config = dict(
    norm='rmsnorm',
    norm_place='pre',
    qk_norm=True,
    bias='none',
    init_std_up=0.0418,
    optimizer='muon_variant',
    lr_mult_down=0.7,
    warmup_steps=65,
    batch_tokens=32768,
    max_seq_len=512,
)
MLP neurons of a small language model. Each row is named by its layer, matrix (gate and up: input weights) and neuron, and shows model dimensions 16-143. Each number is 500 + 25 x the weight over its row's rms, rounded and kept within 0 to 999. Numbers have three digits each. A neuron's up and down rows have the sign that makes its largest values positive.
Before each neuron's rows, "fires in" lists the words (lower case) most often at its 100 highest values on Wikipedia text that the model never trained on; "fires on" lists the tokens most often at its 100 highest values on Wikipedia text that the model never trained on.

fires in: "early", "born", "life", "favelas", "erected"
fires on: " life", " born", "Early", " early", "vel"
L4.gate569:491502499487497513507510524528476544488470462540533562508506516475483499470498480487469490530560526476503459530519515488512493554510502509495516500497469491529492532512492537451546500518504546511485550514495492461513536485484494520474545548504517505568477509485519482481528487514480488526484485532527511511503517528508462511515506508486523506506473495532520522508470480494528516491480
L4.up569:485477541510498474482475469527474501436484512472510500495498533479466452524491508516513483489510464524447551468505493535496538479508516485472477507507532494486523486541459529505465494489484449492532532500517478476510516502489489534514468494464505490453525504498523472535521538483505494509491513521580494506564478483482531520469489546520545488508510445500468540483496481510491462466471

fires in: "in", "during", "of", "at"
fires on: " in", " of", " during", " at", " c", "mar"
L2.gate468:460524449490512487492500500474559542473501521506475534548468454489490520480495472490501465526478499520546522518527465481513514497488507572521464496485493471509492472488461495503547494515446473470498512498549503547497483516518476489508514492518530478475537528496541469512487503457444507495513482492536450480477490514523499448511521467540491552499486511506489482534514491512509524528516
L2.up468:491486482464491520501487534458479546456514509479466502564520500503498506459512492523501520506447467498531476516516501524525453484529474503505512532516463493541469493523453510481504480476517536498512482522489496511486506502468505514486494507511489507502497500538492484528485544499474540478499513515537467484501498484496480540504552529456503509483497492519493469513513488475502563518518

fires in: "5", "4", "abbasid", "6", "9"
fires on: "4", "5", "6", "9", "3", "8"
L6.gate40:446489455541504510498499477485504489538501514496497564489536458490503533492488505514517539466483466455512467486471498503468513513471512503496498545498561522547511509544510534494544502512477483502497507517523479503509437494506480509482522508515564499510466528496485441502509460511532503497484506512493483480472548464492523492510487522463487497542455485537489508475464520514505476486497
L6.up40:535483499467511499458505511553515482499464523467505510467503484483501509459535481549535487454513532486518456504452520480462520488532491491498496520462519536508456485527467507500504525493516503508499447481530538507498516479482517495490516514543505471514463499519493454477500506501525487492490501543489518534516503546492518539553493517504538507500498477519529553517540522486473529496533

fires in: "a", "with", "heljarmadr", "an"
fires on: " a", " Hel", " with", " an"
L2.gate340:527566445489486485517519481504463509488484482484500481466469510469485512504505498505509490538473497500496431506527493492494481495464511531488476539478479492503488510512542526502539483466473501447527484520456446553468515510515517513521488486512474504470477492534558472505516463522541489504481473472530457482520501504507492485499459518499529494485504512511499507472491472486522484527481
L2.up340:468512527498528506489506523507498492494516534500523497519560562501500482501469453490500515489477471507464512485521484460472452428511472481538504506518503540495490534517512468506486502463497465520515517535472461507547487495524532483467492494514476474513509498502468520554471470475505444488490456473520490490484487524464468530477492515490504526506503514540520534515491483497554493495484

fires in: "to", "plot"
fires on: " to", " Pl"
L4.gate583:547490494495490492512507475499517510491478501469512483476500498485511491552470522502472457506480483482492506519512448488524507515461509468484490511494496497494514543498472488508489539497496538453508501494508499507482504453451525481485503508451536550477535480492533464526545439512497548512480524512503487496493527532478509464517529505525470465529474529505517514538510517486535488508498
L4.up583:488502535483558490475518477518524516469489521510459531442500505516480493497502475460487490500543504499499443503512504514503471461462514494454522496499498472509516503472525490466448509514494490494475494512513555525504500534513506519454518475467485482522512473510496493490508501511466428486495496514441520520483502531494529521499514480470502507518502509497525502473478516500492476488458

fires in: "on", "born", "in", "of", "died", "founded"
fires on: " on", " born", " in", " of", "born", " died"
L6.gate36:492518519512516513542476460548474483473472510540472504509500504525526524524530537488511482531484436489495476522500491509458494507506542481508506522477502534486478511502470506534517519471487523475516545518465463483511529514485479510517566483483555502496523570479474505493492492457481504508510512511443514510505485516524484491504498509520485512529517484502482480520494556524532533466484
L6.up36:511496488482462553493515512484477501504470476524473491547485507505514475522514501481516473509528523513485508523484479485514474513530525483500457519504475498543503450511523503472508514514437519471486502472533468476549451477521453482536490507488522497492488567480513496503526529482488529511543499499528521495486494487532501486559504533494484552542479462449508495524514484565511501461474

fires in: "a", "an"
fires on: " a", " A", "A", " an"
L2.gate702:522504484497511469493508505480538483526521500530529492541506517525510524496497507487510517512549562513571513505464474501504499492507490526488530451498495527527506499512531498503511445482486496509491521527514473494513482509467533487496471511532480449474511536512481451517556486517499483516474484501485516524526528482488475509457487550482480494469475490509511509544530490501530496528529
L2.up702:528492484525442487535496474506524518474462511480498453444506503542480522488457527495481519523541499452504500472485467431492465507513463530496496495462485524449475519515511486474540439505487480473487498480491545514508464499485521473530521510516497454484497524495467533516500514492449491490548472449503532504510467475519493454467477512478527508476441519522526520519499493498548492516516

fires in: "in", "of", "about", "on", "to", "much"
fires on: " in", " of", " about", " on", " to", " much"
L4.gate12:472434498502529529468528512526519513485497506466532464502514506500543487501519515513480507507499515488514493512484541472505496520491447513504479517481518469514482502491447525515512551487534522524499506522502486505495522520467532505483486515503498514509469485476521485527542491518516517497518506479512516504523507491509427535537510458466530460460501501473524505522458539527475558470488
L4.up12:473499509535515536467472514492484500493495500461489556542442524544522566463500491506490512524495484492490484504486509492526540517476532525531513518529501513511546496462506499523515531488476502498495501486513503494474515510490543497498536487523545468540462451522496468496540524457495483534509529468499534486467472503531493527517446511515506451519521494489508507518511556489499482493483

fires in: "on", "election"
fires on: "On", " on", " On", "election"
L2.gate584:560532507455524506530451530479483474532485506549522490527497461495530502503534495471524506522560483480485488485507458489507490473534511502508488499499486504523506494506493486511508494511522518536509509552523504511477490495467484506519493504508505478541492486460510530488482460546520509520488455491507505526518524497514487521469479483487475488494518507516516535483482504511493545484501
L2.up584:524530466501532467476465510521460511481525515518497479502498548471494484487485492478509471507500491478544523505459531504449509532524506484539487484469459529570527480450488480524498487517488521498539508492489473503531468507506483523479538475512462475489513507468501493476522473505495494488485443541468469527532493522496454505475485500486444493515510493472520509522486504498469526473524

fires in: "career", "biography", "aberdeen", "stable"
fires on: " career", "er", "Career", "de", "act", "le"
L2.gate498:500501490510511518529474510479528518487490502522492486485495483485519495497512498497502471491500494496521522474493457503487472488508475475482529516521499469544529518548496495480435553510505524531520492520503466472506474491482509514516487441499489504486443468517478479519492465481546489494505484516487497487485536468469505492544502478510467474473475487527509549539490549560540504491490
L2.up498:464533471500482499505483509464512503493492541516502532477525478538535433519528511524479492448492493537453553503493481474490512479502495497495518552510505461464489527532507464499490480523513458486473520554472470505506441484498464472468504518539509457498476459514528537473506507517522476514499490481497505538508471465483508458476508542519478498492515500524497515503513531524510501498494

fires in: "no", "vol", "noddy", "national"
fires on: " No", " Vol", "No", " no", " vol", "w"
L2.gate227:531456522509499535479494461491505497482509538520491513503464504474507540494499556515496507476541506498525493474490489477529554482541495522479517502463476591527423495525528462500515497470506474511528527491518490505536489514498537476534530520473534510509489511468477491519477490506487528502552548490546488478505477512515540472509586507492495489507498526491505482528473490472500505447546
L2.up227:551487518470526467489474462484514512485498512521473562481488492520527514525534481482469527466513498483546478471494540487531532479522520503509487493479513561492469495518494489453491527504516449505538495470494496487520511513471479470533470467504492477468483527488505476508488475534528514504491504491491495530512480532535522481524534432495490488495531501455475490506490525486464479487546

fires in: "these", "more", "few", "most", "all"
fires on: " these", " more", " few", " most", " These", " such"
L4.gate85:530530489444485465514491495453486564544461527554553509482498470494498519474463520500476490485494490512478500530476485489501509496520517538510520454481483521507507523474535503493496479545503506520533481516486529522467536499493522492478513514501513537480474477543468494511510478480492494469489534486481510478485498502498525536469531493473479465511460494505502507548479514558487519509494
L4.up85:515495473480502519559475517515543513485459500517486427515495485529478469478483505456516517501492489469497482491469451518459502540535504508532561427489485491499497479475509477545512482528515484470503456501504536499495540541511552531502513502483502532460515517499496519445506508464463520453510481528504507510472487515499484520459494467515471517487488501518505488478499498501504499519497

fires in: "with", "vladimir"
fires on: " with", "lad", "us"
L4.gate386:519509482525458484483499521482500466487483537505499474526520491526568523468487519470495529514504511531448529477447521504494468481506456497471562523462489538483533472478526536474504469494458500507505511528534472483519457464526511499537539473474497454530480557495481489513499467482494474508488440505534484497476480520509486477439474519482483471502516494491494545481463487501517502528473
L4.up386:516489473490488488505495468510521514505500496520480478530540514497497478507504508515481494475497510519495482515534539520506472488468526515497535493466474539495482476532431507479519503523507473498560524516467511483502505480546510509499497519529503506531535522477530541466512417492546489518516466516472496546522497544483518508462498471477514540494494491513510501451501497515490487478464

fires in: "each", "average", "sq", "everyone", "any", "entirely"
fires on: " each", " average", " every", " entire", " sq", " any"
L2.gate371:532499504506470480542507497499488482493512522531444465548500513500513508474522526499504509524507486505479465484511465496472472493513543449494493495455532506512512475497531500565525484467543477521466500482510487469489522460512518473497490488461498486432520508496444483511493486485497544513540515526490505473507497463504482523509500489479441491470480498541533462530492501516486502489512
L2.up371:524474506473479566513492513483495436491548538517487450510492513517496509455532540532523495506500463510486455506512463485535508506515462509470530515514539500484513488553518489519487482499499497548502523552509501491462497503498474499538501474444513509460531538534495485526507491470501498516506543478489530492502501485517460509549461501515440474498466494539491463521522481506500464491510

fires in: "game", "band", "club", "album", "school", "series"
fires on: " game", " band", " club", " album", " school", " series"
L4.gate490:513468466540497470491470542510494459494531501512475497499507458494477443510499496522557522493504510521527468533490467501508469524461490511529485428502501485500474494528479488477507475494505505523515516487502492489524463547475477484456522532482481522506507522512492491469514500484529550474517532517461505466504490553484439523486501530492499452496539478450540475505524538535520485524531
L4.up490:482491466503487468483531473531489439466492481519504511551521487506468448516533494506508467473510503474530512543483510508474501510465485543503510507525449501461458505533480463516512499514530493493512541480514523466558487498483520469484494522529511500497473515528489490476498473492482473480510517497516512484483473511478481479483501544505474485477531514490515449527535476524504533457500

fires in: "to", "first", "t", "could"
fires on: " to", "t", "st", " could", "y"
L2.gate430:506523487477509485517497455502492550489498458492498497523482490546495508550489500514492517530513527550496547495505463482470524451486535489471441498526504474530509527496515504469465479520490507534466472477480474523523520498488515506487501499517488486493499556527507512500510482522475501503482517481512474528510461501526506502489474500481513478483508471534515453485496505481534501546492
L2.up430:480503532533507497465523493502476499510515512527497487500521547509523549514465450427510517500508485485507525522451475527477487522493461504487460541492480510525511500509470474527483515508478496486456513489528495528534516525516464495468571522490535511486508492479502485520531504501495506498482496496488484498497528519514529506543519548526486469532500478505529517552486525478492511469466

fires in: "north", "south", "morgoth"
fires on: " North", " South", "th", " north"
L2.gate544:516494459481538505476533510522424487507498508513514517560518504503475485528523541486487514514538479513478526483510497486495523487482530492510496520459496505475509546536488464504532471467542465482495429505487506519505450516494492503515497504471490510468525513487522471509522461495541497448491527510500498528508485487493489483487544471477496489491470496467480463529523493529470523502441
L2.up544:458504491532503510474487506527473516507505502503508492526524497476492490477507497482467505540549499513482506547543492471550487515543501527501503469471520515461511509481489518485489481485499465496470463546488473541510502496475511475483479505466490494525517453514537522494468494458531481483469523501489510515485510512533486540501508479509518501496483488532492515467478511555439542522429

fires in: "there", "part", "result", "following", "ends"
fires on: " part", " there", "There", " result", " following", " ends"
L2.gate336:458492511417522486475544499511462472533532510474514473513505498457504501528502508516542510503547534477516500458504530524486488474542483520504480465486504495504491523524498501532506508505531491476518474500547476514533548576506531468521515475459481500516510493507464516508502469505504487531511509486468497500477495508450461479485515509548494477454540488486459483525514473520481513515479
L2.up336:547460512481473492515493533467458461479519488535533478510499507507503510543477540521519517487507476505505520489483472471530480480462488481491520474507495515464501468478498493531506486471464508453499542477502470473542500530444500461531505502520482469467438520512523494515490486466496485492485484499477494503511461543454506475518481511532479488496517538540514478518492503461514527517492

fires in: "two", "one", "three", "four", "a"
fires on: " two", " one", " four", " three", " a", " short"
L2.gate267:518475486524502476542539477487529539527461498522500463506498483487477485480540522523513497477517524539485527476485525502509518506463555496452530463546483517476510532482475483455493468536530518483533555532484492524509530541503549522467500500540494504463500506537515420514512492541513498509459490481487500548515526490538509503463490437483516494539543502528457499527494490501515520567525
L2.up267:508496519487533486485491451427522527475437502528501505442505466489458521486513483468464476499506491491457489484493476482516531510503508509444472462476504478453508542492505526488516504514500512496497495577508454517528505496526512483515494481483500485466530471521492455479528531501505512501492531476498503532493564500479508482522492495539528519485507515516499475483468475492479461469464